config.yaml
num_hidden_layers: 9
num_attention_heads: 9
hidden_act: "geglu"
norm_place: "peri"
rope_theta: 10000.0
qk_norm: false
init_std_o: 0.00638
lr_mult_o: 4.0
lr_mult_down: 0.7
warmup_steps: 200
decay_fraction: 0.605
max_seq_len: 1024
doc_mask: true
MLP neurons of a small language model. Each row is named by its layer, matrix (gate and up: input weights) and neuron, and shows model dimensions 64-319. Each number is 128 + 32 x the weight over its row's rms, rounded and kept within 0 to 255. Numbers have three digits each. A neuron's up and down rows have the sign that makes its largest values positive.
After each neuron's rows, "fires in" lists the words (lower case) most often at its 100 highest values on Wikipedia text that the model never trained on.

L4.gate255:188115099133119126141135151137092105099112160108146183133087127120095123173162082151145120133172139107151082104095213094139126160173064148157107151133115126131091119116149127090127112147151101084057123162092138128178108128070139092108158133122130097118143118079188139123129104131085051144102166116171124142101152111087139132112082071149156118100073147132112070103108125144171191096098133092137121169092166158142108106160182113159100112138082113133097170158143152158133101157113115132154126107129121111115052116107160101159209161129107094074207183089115105144103151134132060076063144119199155164174131079100165173101145127137117108085114152097141108133154143154117071131139142117087085099076149131095167078143161210154074085114071140069151135174156143152144141146140118
L4.up255:178168062141103086135133076095093194091088172061095172129153112124109069191135137093096110116137107133136125132090145088120146095142150125127143110138137084105171129134153120145176088101142104169166121120088155208128141139090117146142154105126086110154170156093157071214081131126136115112150159115131128118100131155119118159085149138127088085150149144127158139048131131155101117112074092127130091138115131117106193029153078126133090171226113095157106144180083130126162127107116113149103142177123158099144145156109201150151080145106168082069084142173098100131050073139143166133108147067126154205091113144144139112147131105139097087129123071119152181100121125175148093139119160129137108136124108221182127143112156128100129063154116139134133199094143161168159063161143084
fires in: "it", "initially", "officially", "he", "partly", "first"

L4.gate188:149160183167124084086102133146117146119131139104174068183148158145122148130074147073172131127104116161095098091146124129172192114132145182113161146155116149103090133141200151162182153134085120056163157100119095086078202146129102115129170173105099149114086169123135147084133130120157108098089137139134162142102106196117120111105116116154079059200063095109125126090114136171162131090173126140193170070087098147183128099131121150183202110112143078108111134118135109143162158151179162119094082088144059190133110118137099073166179169149163179051060091123133191141159145161143193093165189136093100113081090129157113153117119079115157173175158128197136167149088125153148171110103110125121133089114106112119103083152163118117129136115116112177161100132123128155181182093070103
L4.up188:157176137126099095138168163150142144149124095106150100154103147116073144161098099177165084137088083177180135129109128067104131154059140078141122136154072142144159132094111184065120125113143146097116062053109104143118166138122143148136141111064143132099140105133112161156032137190079128133162174085126130141070129163140125140192100171127067122126163111128134089091115079095087112049126124119184141135107126071144081159130122145121057070160083120063129089085148119146052093129103151104134157140140135108147139168126106195152122083128163125110057122110192101157105140156209121150130172134154111140106055123141110140165110092138094138098080172152083073112122123151071170132135050126121167153124167129137161152084128105130128199138102145109135119120097185132103174102142138
fires in: "on"

L4.gate870:118126051058093140162088159108145124138167095144134112149085185112070100120118141149098144147111177161146110149123153158104152081060090097082148141105137141120091166135136121169156163186145098123112144130151116146158112145137117148028191095141122172109158131118133140141130164128105098166082144088137117093129081190127121153125114165093071074125091129065147131054116194150125105127133145103137170107099145139156128128170160162154135169121124117137131170122131175133073107151110131128177163086100103167109091169173179104101122131189203130092090146151173075142105105147147088100092059088184069173113167144164100114157113136115127147112077085141168086118165144150155131125106128170067156028154091117106066144113125119109109118158142176132109179151093107051118104137142106
L4.up870:128157082126119139165153106120179032124102102176172140102139207136119136124073136119116145088151107069088118146113051115122143142081104132130161103120168183132090191120162184095105092155130164128112136173076150118136180121143168118090093107159108131146158106154163114137098151118101114159110104150144159144137094087122167089074212143147103132131102163124157164160118157108100142067135119125153119130125159139120161127149125151136091159105073133160114097136113113099119153054107127153116100064122167128099170142185103113168131098097134059150138138129122121224106145139103155142156152068149181150082126125169142090142090136168182108165161172110162130120135094111142134138191071163138101147207096091122069121060144147092141123145112176129128055170137132131128218137104125
fires in: "an", "anthem"

L4.gate1260:058119130082093095136066160198127165135135137096132146114101180084116138142194162092133133126119153111117156067126146117132132141090132143165111121130118122170097109121172147127114116158204121169165145081184079145120111080092045155105103165109115086157158046069105130125127156122138151124157143134154155088134134131114179173140091135133141096142131169182137133118131138119149155145170136158150089152159121101122147163141128064137134144134088168113132114109067151077125165114113100102113123122184076135155104149109159114135089134133141102136149104114135163103146173100116136170148133101112140075134099132135076160174213150158109102151109116159096171093137078165151127150096116159115122142148145108115189155178125117168098126105126107145109131114133120102086129102155151
L4.up1260:129138168081134105125114123102100091124099108119145142078087129125124079055087082139105075194169129119136165154144164126109091152113112226131196140143140167111094144140122149129184144171110111138138184175098148201179179163117142126106126122164137133089099116158220199166161124174124120126119063145107095207122148093143172048094168077136078100113104095103104162170176119093080133132140113195126153140161101059111122112092121119132126088110136137125097140095132134123189167105102170144176144173102134120132148084084126079134203093072108114165183141190173158147097113143135151150158146106161103191119129158125139112096137094085112100080085135119108113118078161139130197139095057052138135126117099131110110129133177137093153128151120082085188120163123158129157148136144116
fires in: "new"

L4.gate297:126094027139163087104079163218108073123139133188109150151142111123150148158101094091081142070068130130108118127112107093096125169129167149183134074134120181174193158090067121116035142115137097149033110146138168081125090139130134148167120127112179165126180122131131153113135105072140164132123153121135136136099152168128177101137083141113141104139105076112054154123158196137167094163172201124135127143093111126148149116187078158113139180146155097178085090123101142140089128083121067166092126162097159103104145154166187148089128135131167139185122121139156085103116173104110140145152108160081060113139157107099162111101100116135132112161066087123130126077126083108119137138071107148063105093103085164114162139103088142156120149135133171172189120090143097100062128149115153
L4.up297:194144087133125122169129124123151169127207101168079094092140173145124091148152157166125077184133102116089125087090118205102155114098053127086091120107047090156085052131153167089111140142152155113104164140090139118179163087168177133106112098078145147173143087120148105193112102106082097120108126081134147096089111094114136094065144125161075118148122214125136102186187153105165069112172183150153155097164136108134103135065093169098111171149102140186144140156124174123083115126088115114107168074142140140127182115181117185209117149131130148100114147106132153152127112142085193112164178158157122119095151106106129122147114163145170067128148203097151144126130121124129166143142125062186076140102156097143101173072155083191135115058091146135082125132109163077163168124160153
fires in: "a", "two", "four", "six", "three", "several"

L3.gate331:145126126113101143212148099169112240108119121207120154205120137086130138091110137103103105098070176072096133165108094108183126099165068093143142157091065103101130106101165155180122112110112071090167117159145154156179094091143135126139117079058138097163129093056167172122110111127130099122227116129146140042114139126107173104107097147198085150100126130160083154089121132125125123124114107065143156182092149110162136084072162155144120160156110155099141095118198137163110131119089138137139129142145146122165133133191131116093094080104120125071162117128173171108121145107101153064168127059099110076122104103153139129116141138169150080129108183110134149110089125123155184126153147099194147158097086133109100087130142094077094088077146134187143063166139113198118097103167107
L3.up331:124123077084138138142110151160173093088146122106098079158144066135105101150101112205160145150139125147072062134134203163138074130160123105123122129142155118084164152075131158138080096125084051157143147120153143126125082089095094131040061135040169163188143162110158095063130141155158140109113084142067066124155111150125154118152099071126146185139129045156121149162136117174129163141107160099154092165088165142160112169123145090149135172150105116128136105132105115144065104082061074153134143146116112108124092100119136142119094129129042121112123134142128046137140117108153146161198145177063146128126154129169143146096170170149099119111110150047158134176164127137197169170127164111134165107138078148110149124044207128087119147051102136121106160138125115179101134199142073
fires in: "high", "long", "shot", "low", "no", "sound"

L3.gate1243:073099138148108152161071164143131116150119182115093146118108136137150135162122116072158114168154126132128165147124118158136127112146071124118147144094067130164168135139126111127141200079107108120150181104123081145143171161038086184150141138101168134152212107052197126159110135169119103143121127139159121049101101131152168159113099128162160072164127083186152155152131125111154073148127200102121144122104211152156153147114144114174187140182157149150115148120140114118156188147135127186160118083110144064164122134093192130125143098150150145123155111092170193143122124140146086096101098126164136151114144128148142128059098122101120072134168144182073086119073110108088110085119150080060204104188158171193120153118104105142159134121111096136115123166127157166148151128111139
L3.up1243:084163111115159147081094126156142096162122124112099128156130144061152197168171163096135122095119112128120143128109127128127189080126144151106094105142121199104170132089157129102133203094129127046147103128146098147157142136099128179127212118103101124213131159078153153093147131142121096121190130081138200018136062097201118098017076122108127119160128161202128152155122119112171093144126136126122137125158163148121148171108129100118178111204167112131147114067124159155127137130147141175130126100067188169107136113157154135087149118128113134145139131125120153112111175139131125082110100141153183150124156131144135123138092104109119138139139134163136150112044092135104128125158085107094166046130136137160113133077145178153108145093116111184095181106052161154169096136048138
fires in: "was", "is", "the", "being", "are"

L3.gate1034:146163127076116123173150096174122122129182152100108140092164124149151158096098185110143104152109098112105119106195122127145187125122120124116109161150140152099166147179158179121140102077086131087167147114162113086118150141093128122148135136097086142157140119095099101138139153150086127149122186111114128141127088177135160209129085147186174148083100139113093075180134138148110112168138142112111083136074171149140158171110176126162142112127123085100129099199225159075163198181118122184198099075110154163119206134095117187060108165113114116074065125147171110123138116110148067132130172163143150139181136135181205159134156129095114096120117177141164128152060137160140124103130117058110216163142089137140113117127198081138203128191184136153184130149148034142100058129159160
L3.up1034:090148066078091107071135094094102156077136110105165119152103137132143069152185158161149146173135077130128151157098160161069150121126150095139108137048092154138106104153097074174143087102160080135125083142108112130128098109104104218111117128120108058140164072133154120126131156158152116120094183114134153091118120090131103062112090157073149059178087113093161169153146160154071141096125133136140079085096140106093181168155120100069098087105174131077087130198079072104109133163130130138144096165195131155163126147146131155127076147126120140129176098130205155138114107098131109088117105142079158184088145153128161116147160078119181124084105136121141116145117147163162149109165118100195173111174152116095188127128115148129141098152127103156122129152172076127117106122166154
fires in: "and", "of", "to"

L4.gate359:128118144049151157141102101049119125158135130139066165144115081158184122117109168132135154113104097164096156226114222085138120108158128031164140159161151156161139158123174110161189129060119122122156078152138126115165154086178182159125115119089134102157094181112144157148156089170146144084116143082100101143144132173110143125099157158114126163153113126188099099080144062157138084156128162184147146132114113073176109127130179157063068090075135114085155148077102155079103106135102147165121102121131172095063089137209109133164170104132156118130189162117146110108132195147150066153139190094119132148126128062200132104081104140136134123138105072128102152119185121123137087083121129136102121170117157116163108152177147129162103142140109151118152047120060180095103097195095142
L4.up359:118129179118164171104150061139126131110138157137141123203137135144164116132136154117147169175135117135103161082081160122145095138150123187100112139061135152167151065157125159156044131214163171101074134129137189125152160149120107096126143144131110046169208141096174135130178112073135176094113125093088124111159117162166122167146133118075107118109107114076099090141129120132137152122084124050150111127152202114023131158091113198155121095062167095169162163105129178144163137123105166150095158091158066131112131128142062173137173064119168165104191059165101150092173136105125106155097096146157126115161174087156161085108093154171122158124119119109131143159064121117169141125153100106191146167186152156174170089096168125086129167101155132135116076102138121143123135122076163
fires in: "a"

L3.gate836:085163112140179140072126142087146102108101143098156075115123126160136100119155139086150173146172088098093164144074123149131158149144115102135121144100098059113181161125117085128115117150090144172185157146168153157160103125135139133139110138103102117149110100151197160110127129127129172139098109160084080153131130113106152143135124112107103140077180099111091187139059146101161169111109121091111057114129101124100167152085095120090066132168141152123116098129111133060142170151060102123139044085110103120164106111156093142098151130137132123172105100140139143147155146150088127123111139143105127116100157121061124086123085107142191148127154102145128145115134212136137170118119121098134131113079149140146125164097136105135136101097123125128064189117166072117114173094085160
L3.up836:130103143190122127103192105065128149077130152088121171153096174128154148092119134119109211133095159159086136096125138152087080152140152095091119150132123112130164154122090123125116087139102118085080097122158126126097161168129099151113151114089141106127126174110078125078153102145088125119091130132143122117131121092168145117115182148102111147084118134111145179189147139109140094142075139116048159144100115112134177145156110097118149173139114099092097142130120090141125127142134103150114140146049150127123073145150135119166113177148138093192063127149170185082165112112105125155081150121151113134106115155020144172090138126165097154135125173143168130138171129099151129124167144165153190126094081103142069125090110046077138159096138134123120122089117137181152136127152163
fires in: "that", "the", "one", "assistant", "team", "those"

L4.gate146:099134139151117171152129218113095154154100129092179147146128096144127131153151037113170111142169140107094120155129112111083119107110142186148185119102117150099117112100128135074117101095089140127060183062083116173065118105077145154138154199082109110128134106141097204152119113143095106186122141147115126091106109120117162099180061171147077208177189128117090191110177094111115115179106149162097134104069158130139138082133128151142151123114132125095104139110135105081109158174133143195135138132150143117089126119065122131124040035125095110149106064113147128182142090098103131131115113149089153135072108093153142159154110161163108082162074088168120134085063122148172116137164167143186152171121102102085125099124107063118147113140145130150168102139095095098133093116175163
L4.up146:142108147117134113184202133165155103109117148128090120128139118081116140146133149163159140168232152128119204115157132095104122109160204124070084169167103148077104124169139157057114129124164146178148214052076139069133145101133119102074173099117149157105155136126132130147105118089106128115152167136156140129085039068096098097155162121135091179131132114160143116139138100126121180137102161130096143103133154133151136118148112074142076099123139172101123140133158078058069101110096091109091083119142121122095103180079159204094150069113129106233161121094171111138122174114141182140112114077179138095119124108145106107107143083091097113123145077136138074166154140139126067107108173125163132122077099161080099138108111159161115102153117096104182161148096091099076044108150159
fires in: "of", "and", "doctorate", "began"

L4.gate1129:105095089108137149109093112119118125177161086117153163210061166123190169183085134145149172153123126182130158136160130096212169113165105154172084109158125097126121106124126143140129051147131158144161104132124151086127120105151163148116135155084164092093140126136058102147132108130119083131172118140129114101121019092163102113066181151185116122122175106111112105155108158187139166149191142168145153132097105153100123134182161112103162171130141149113097108086104175155119091068139155164163173147107148113089129078169129120135119097164165160114141107113109141105078202112069147053150148128124119106131156114255096099126136142108135103111161120167157081097153203102157131148185100123124212073151174112130108105155097138126131107038158077104159102146168140141141145124122088
L4.up1129:103138112145099148125163135158151161073117122097133140068203089161047169179159101118155116116113098131117151089115121087190154134127062139095146168098173170125179130094167100194143170107095065155075090084108140112125089137077129136121163121107145145067145119120112138160092109194075031120169087134146076152150142086121122118096105126097123155168134152136145075174151116132175105155115149098096120132136113149190093108181098133104109137159138116169066167094129112157128151160136146118088108097048114186137066147122135119102169130107183136161171170150132149111118106122108150101105139124085109055120075058108067118132111173152151162095133138138147156133121149080087175138067166173158133184151062139120140180153075103108104110138112124155116124138107140126139147091175193
fires in: "with", "no"

L3.gate497:113062158166127091101121124124104096124103081165170217105144044100151156109152151046116125197150074157109146142155087089123114168100111125196154156172120104127076134115131091117161192132105075108134133144221110106135128167133124093108173158152125114158119102103145147096108133154117102179101126064145091142109137120112195116146123152128137200142130100133077147107166139152100137142167122145133165125105120080133148073163112153136114147088150137081171162135106165179128167139116164134078153064183192142165127160105109110134114143089159127128106129126202134139179144128092085144186106125161127075175075132115155140070147047154141088115123099185144115130111170093085077109150177073147144151057122117134131122131193091122172116147079090139116073141123142122157128087082160
L3.up497:157046170159114092079094109095153140113155141141148151131150118092166147109140151075132145114218098200154116103174104088145152136129121144200157186142087126178107129166126123129151189130176092120120101144191149131152121200135140064121144138165074172114178077140087118085080067133124096171130129058147127078102095100129159094134169086143129112101133118144122180125212120097090113153164134181143124091126128088151157079146116122115099125094105162111111160137094140176104126128107154137147105128100168121142146114133137126130122144135192092139119094141160190182242149131127108112131130064136107092152059087133151117131108111140128109113076091140150142165141112145108136145102149095163122196067118167151142149122170063131161128167200067151136072128199125099102121110097122
fires in: "university", "college", "national"

L3.gate1038:137154137182092172185101117142122156087076142127062166189097121176153142093081141138085130148088106160128151132149130111180122041102101107137124167126145159121154163099064127070202104124117143126163134161163115122114105098079113139153161194141121001165120107112146114141101099101154124124135089149164191135122104158102140187124096105151130131137166161070200107112126128036132110112106089096164102157094122151166138169064127147091149169145104140159183133117158132146094065115074160103094117153151153083098146118102103175142167149140165070118091090108137124125112065106112133132127083177191117138135098152108102133174146092162100103126075114146138092141084108193141147151067043092115177148120088139142090152163082080153124151108120105101179162149162108105106168145128108
L3.up1038:096055166111027111100111132116097111115104134153174111148130213137098139117131176153174117117094130123124110115141121108159141082114101171152145147146076142144159150184082188147157083116094170180161084154103168099090118099075122117144153117119150183118157114140130122116147135119131118149155145086141151049132189186126123187180127064122162115160152120099161144178149108160124092044120093182118092136157100157132176074080141100135164170179116084078126125164114108141164137159138114118161125055163094091125121158155101128149165220112115091115117148101146153122113131135173095088113135130124061147125140106096116144097085136159116130133084082139100125099078072153131112137112146139180078080138145120084098165125103074115149200151095114078159093113144104146062173109189125
fires in: "world", "african", "chinese", "tennis", "volleyball"

L3.gate585:068115142126117138081114054112110099138118193124126094159089148115097122125087164118198171101096085108137152092121182068188112077067141095060182125164113138106117138154109084157062105123116176157120132142122182116146105126065101133054151122155131123163168137121149057113124168142159091177144144080093159160125144203157151130113171181125071061110117145090141094100127135179150110154156091068152111105124153130115081130151107120080125128164186138111166140189147135118114141115089143117200114119114070101089100105141104123147106116135089200130115128116168112152131128070180200135071127119138181052101124149158086089146143154141060170136072161099133162136161155157095122132146109157132123136183117102079150137102115193131103119162084145188123136105152066131126191123071085
L3.up585:125127105169103157136104075101100113127107123121108146098107141072123158099147143112129125145070076105158159157154156105144109064121101096220093124124111088151116112123140112059070162097126208158089154128117138131076097183144162127067077122129125134138136180098109153115128106126123119125158154118129167138055128144132087139203081111078201043125133128188104143125083129123213192148096114136149121162144180137149096081176137133119107162140145162084138122189108082160133133087098109162123185168166158086091108210168098081146116091122145117131093116115125112123095153151127150083134108093113121079105109134054106126192194164111083182088119132134229135118173172068139162171113120111182135131103140151082150177100100109116150155145116155060105166133172149155141115120129123
fires in: "on", "august", "february", "april"

L3.gate1210:116128142092073105160135117109189134092194135138216105114146134140093077099157117171129171146149156078090097118180133103117210089111091139098153124113076196135128117122137142146150113117129153145117111122153064122144155159147082157121074127155104059102160064128114168134146082110143174173174108113113086110097127153193097086142143108133094138186151116160147142108120085111114175203134116091119083136164187062066099126099084157138068168126113148134168081052195102135143118064090171136077141119143157104173102105129148082154113106134155111035137137154160116050135147084142113107103125136150131152143143147133062093126227109114077142138115121123114119122155147145213117112142115184033134114140087103116091084099134110149115139103108161182104135093148130128193161045105140
L3.up1210:154097124098151086107095145124090114145083120142137076117112115109130136149122052128166165081123163097111158073134150114084183115106145155157103174123126095129082113138125140141141155105125090140098100117131140099111138153135157155135126133090099208159157147126106159160141137137116155118107107090143140145158140100116182201087152089156123176114165149143108107104146164133155144138143156046063087119149070104157132111059158119087155051190138035133119135131118165072044111141154169093172086115113104165082138151079131180113126126103159173039189079170087145183107117127172108082151149073098112101098148089122203128125108132144108191093127109168176113136170132110090133162115192135134159133111084079161120126128105133156079104098034119171088168130078102141115138144106121
fires in: "by", "to", "from", "of"

L4.gate1078:066141113105153157127141158146090090091122170125128192155103151148037132123075148127113119116095162145133129181151093123133170095091173167066157143144146128063153150202163121186176143203140171122116121145165123069066128164100125075085075155164133144147176091145111168148134102077078132161061169080084171140113167115138124174145086187170124157132171072127127129187176147139113113174144138143076148103162119098094133128188138145132092099130113119204096121122122134089141175129190165123101139143148135165128159129142193116167098152145126122163030173080069175131114114151121130146165154139114160133136180155187175061101136119126122116137172137084149157088157120114151163120099143084155105114138104133107142132152160155135121143119150109101197101085128060095138137126146110
L4.up1078:086099177177123151101149121104132149127111186125125108110124085151153145099135160137091116142179146174128075130149159160108085091104134067165132111137134147098111104162193137187090132139113080105165063087154117128124121052089096106163148147099139104118074116109150120171109100135138153113133100102093119083168143052119131122145124090122075162107116171191142144078090174126130098152119145158152084087154108087095145172128154118132138100137061163136144109089121097122149150141154092034167132044158180131135150112087113095126136089100138104090119180182151073133160135127080146121149098125136174104090159113105174108133187106135101170087123074150149142125135147128161152112198104134075113136134139143119116090126153108137145091171124109088157159081160129121117163171099211
fires in: "oz", "km", "ft", "mi", "sqkm"

L3.gate228:175123148135153158118144124130128077087105184099117131194111096126185110156100138119113090098101119103101097133128081098174129101111139154126128151115100177122163167097150111139060129102092072133167134114102084140125146133131135151167115168106131108099164150170161082144122126127119124054110116154172111151157133123182081104176163120128093168121113102104126122165108176110161140139169124120144127066121198159121121117119139105146166069074168153112178107182088147135095127149091179115158127141136193131188083115175115128106095136095095117116144066148072164126019124121128155112147167122113142138119091092110122194171164186151112164130097198128080122070156176125077144155112109147099199200179184143110128103132152151170116141117137101138067164113114125090094111111150180
L3.up228:148153147123176201134156189165087103154155127150091167113110100123125084134119064099157096141118084087023137154093136113116120172100167134119134115121128165133110122117137165135089129076161115107170111135128169121187100139131116095145135163060149065154132157232128213117136156092144150112086110124164097106115147111108115156141150134135164118139120149115131154094115110108130060115135130105087096139134144123179095144132113107116142128120124099115116154124150095128136097110061105137117112108149096135116135113187131185101118080053068115105118118082151120157118122107080122132141128140160181173175157149135110141075109183115116143143087020098159124136144156142109165188168120097173195118155104106094129143141219132139117140139168104104141191080140143153171205125148127
fires in: "two", "and", "three", "we", "weiss", "they"

L4.gate113:117114161119070086163110196136058097149101111129110234125095124127130127085186147067116137131075159126056144073055110146091154126064106076148158212145091130111129133130170137129129122130109140168122071166152109026155118180114105118124121125120171082145177074135145129127135113096105137085105091117113078025135143121140167126113138114099132091234136134133112120184117170143155061076140114079151134071081120093104040141166135167155145154153101160101171125146145111148121111142062156148127163039161124125148122174089141101119156127160198105076104096092162134079090109070121103156142145137096155109066152072125118180164171122154151147152047069108128181139155126091133118122153110151166133123114112150157072100103142126093112103097165133129101133114140159073106131112149175
L4.up113:125168080126130106070154082116159117119141076132177184160103120187135118122109059124086079164185127098149135087073157171085159107163154134119090121147134146065151116128127111137155117122113124100114210145099143149142125143100117176100174132149075114100142151143118152178123151177138119173129141064018085196152160148114121160136189135128183205130165112156140125128174151101091162154091100109138081107163161119172156131120128046120089127149194187113114154152091146124149131114161128121176151122144142114144125104145088110074109098162084110147151088127133138111088158135132130105119119084137115130081094090167152100129097143138083144127144132119113072144157138125118074146173156162137123145163128103128109114156100116168080168140080116137155166102121112088161172133140087
fires in: "he", "she", "it", "they"

L4.gate1019:137085136115145203140066145128073105072171140125116072108123149100115098158156088191157090101128117134115082207098150080131127174152148138119109091103079101163162119166089164122138164141172178203142126166128195128162141118086151124109144106156148089188084085098154155110128102122143117108148132113138135177082133084154122151109137164090061043134109152146139169163124083179101113073149135155106051132155157185100177153141143148152177138147156109136194159102150164164077167170133152122088144062193108110132167097135125125131128162178147106125124144132143099092063110127114133054148166156110127145177106136167142106158116137116102133137124151165130109078134146106139121163124107153136110114122114138163091158118105106181098124107106113151217144132134050118114148166127153
L4.up1019:093117127138110143129091147109160119129178175086100125085165139114131168107147158107086120147118134139073130110122088143080111064110149180047122107136144102109142107115126121171116184193118180121085114109204163070099121120150143099157166093184073160140090182163139155134093153130177145093093066098152168147105096166180149114126087108129185177112126095119143175136128105161139161143078100169183153123191084125166151132144126112103145105120148164104134122165098180147097169133122146186184134125130149101171108129133091143188162115136144101135099123110087102140161171192106128126119163133134131157100110152119133101154081118196130116147146118131147127112074122131101144118052149109161137094188183143138049167073139129161101114054108133112192159148139143115089176155131145
fires in: "the"

L3.gate1221:115131138123125071154150098121148103134131121093154147150140121110104122145116076135102153115149178149116162092073117118112092096122151084197110139170095119089136127138094082133137118146113138141089158186142165130124124145070186099085121117167066092170105155111108095166104131090183165106153137112175162100106119049123177130155049070116142141135146145069111064083155168102117119089092177147130142083149115083115182126137142125127151151143104144110152121117167081148160143153115124098116132148072045055103106131090164143138140143118153130140067066112140146195171112124056140104109112180148079139130110129083162126130183078158112142167170137094110084068133146086108150194083170147125069151123125133122129111141146196158147080161059140099105154097166093092115161031088095
L3.up1221:119146123150118142152131146106192132099102149132110154111127111162142144157099136176132205153121151173115125142149172124098169116216118091180085123124129056114116117127136160109181155191125107154109147128120058175116132127093149133163135067126138075076070109163057109154109093064086138146182088124172083092103139125115187154131102157115102134128142151086168155127145173130078101117135137136134118170220146116091141130150078106075128174119129184140190097194124170102134109210093111163132113164093201089175154114117136104148129151153134133188121180107154134183168116176086208073089118147058157049120046140120141120161189096157134136150051099127110115138123064110132144132120119179158123160128137104127136172107132093127138098128054144157128136104082121140108181114119115
fires in: "assistant", "appointed", "vice", "elected", "deputy", "as"

L4.gate314:097187129128115126122144144153070106153166105135123130156163156124171119174149108153157122143095158160139094095095104121152131097143168124125112111149119196093153137148136151113133112138130075180172102144156131134110077134134156115163170092129091212091101118121089146085105111114182076161122133124114156130147089159148102109108159136120133159097067137146126124120144162157091195103119150158088106121141161104197111111156140125158142121122103067168120088163063126190113102100127196118161139166168066118192095113120135138126188028125089135149091234108108116126061093149189150174121143110073105148118125166210183165133126129114080107169084161129107094097092065172145095121110079164112080084160095155099131190093190152095138086147114143109119119145170151112141130104123134
L4.up314:119106111156123132095109136074121197135137092173133201086145110135127096218095119185067149074152127142185081154082146090088091143150157157142126137129159134116137135119136100146087132115091126131072101116114142158152141085156098171191150125133120197063136123104083135127088155069141114125112195100152114097143157146136146123107161120137113187120153096154125115158150136120094066121138116188068126135108141116166159143081154081154144113129049165104149124160151113130118128154157117119168150174103138147144110176148068137180067138129125138110163120143083171086168123095134075110141059128165106133115137049149143128116139028136099102157124121076156134157139151149148151117126144121180080136147187136106126121111136115168150095140147147112097136117141138160116133074136142
fires in: "be", "to", "and", "being"

L3.gate1107:143121077113124128070089145141103116082160163113103146132093118173117108132090162152152100152138142085079165126108092143134200097081079117101155076172125147168101096157119122185201137177124166148134138107161072165134031189083178168154179126141114137143171148153097120118112122114104158168109164115115109097150152099119104122161129146164111175157155200107130173139108147143098207100158065126140159101158127118152158110080123135114178117138102178115150064050151155139048133122142159076125143136168084169122076101159124079112150132122120113147154146107137130177120126121148118182088103110117071108162147166104155091112155095093174138134115133162140153124140162125097150103133104098161142105149153148112160147124105141129080133133120107167128068155117112138110148173141087
L3.up1107:127115110033128120157106180207142185152073162076103174131162115090075115092122159142143161103127114113160102118092132194136123109106097112149171138113095136089070128156084102171160125132140172073095160135136125102102136117084126115136209074097161127106146129129197138136127138123128182134096112156093111117136085128155144108087118155066095148129118079113098091121152122083121185071117085162086138103115146109141146117101123205134135136138086096158166174089169154085097127122117116128138128049131157081143093126173108109085119103097110143122186097141128111148140086200173118134184094124177124144051141118174110192105124090144153157142119162162200181152116045145157123099098161113149129141129117146203125170183147184162110147086162188118163127133156140121111181121088042
fires in: "a", "an"

L4.gate503:100123165132161138041120081148137165137125126116146136100134152136120127107138119122096139101134098161159132154094111106128114116141161210122078078130183103137137160135135100120196104164176112087152093173085104183119145136142170154142149132117112128158136149140153142096179121127105100085122113147132145133169145133178136107116166142164137081072090091167187121178126146144156107057170191072145136108057096180144121103106084099067092109136141187095102147186172100109151133092163107072080121099150118119165124169208179121108080135086142094120129138081130147164109163103115102069147072092143168144141119132135127166119139100150169145167140133144128125114167152088100128164144093122107099141125113110144171119110105119163139103200116124140095064055134062077144111107160080
L4.up503:133131109158144152077113102180089135136150081106101122098164125147107116104147130041139105155126133153123157066095102132156169131142113077157106142120112112106106117089184074086134139106123155140108130149100080158168070145124135160122153116071147134147105081117139124180129121141102156108081076109104157071115176022151168115135175106033098157156143151145031084196126123112083106130130175092071088111149175163137128131074123142168106119169116087167071095142115152171178071110122131096121105144142144074153121141126127131110087136125083133158146171120168131134120117154104133097130080121144144101128166121157170147159144134135108180123158142137152135087122172126127108151175122111088165138107133108107175089149124154127131125127089156128195135084133156109097155085091146
fires in: "was", "were", "is", "will", "began", "are"

L3.gate69:205130123141100135148071089158155096159137146126112153176092122132099086105117154158066124039135145130155123123113072108120110134166113107095087102138103112131048130125108116145131129131178181093090145173156091101057159195082089154091199116106105144134119111103084188129091117117184137141113145108188148176110084047143113001113137162098091115142083141082105146157134097118133140161082117201140093076159156085099127135132114091136130120096107109147151098105093128126094119146131161117141107143195153125101187142136101115121121136102157111122113132159132069090097178055057135108111108119164098060150128140121113149092096128115177151127152160152105124140104157138142119126164103117145170147090135049085152102127111084149172074113135095142089109099126120154173134154143117
L3.up69:130204117142156152114103099177169149120123157105124183083064083203128112067092161181076090133152106130194194128099114082108137105138099085112149112162131113161102134196170122173161079126168089062150113150117155070137071144174171126125177143140131133156181105112124170176176143169099128157105130142141133129146114106123189064124110097209119120123108111134126162213087128153118129152188132129143048126139087117109138117094136178122132128120118066176141127106103142148177150172079175150169115139172125133130140124120125140095089190131162076147124188105092087168066096149157117072137133099189119091163152122106153146108152172137122095134137133158146133157172113168099091134130125098136076108087164125131233136157119069139138145166052143159165110117116136102124095156095137
fires in: "university", "police", "billboard", "bbc", "tv"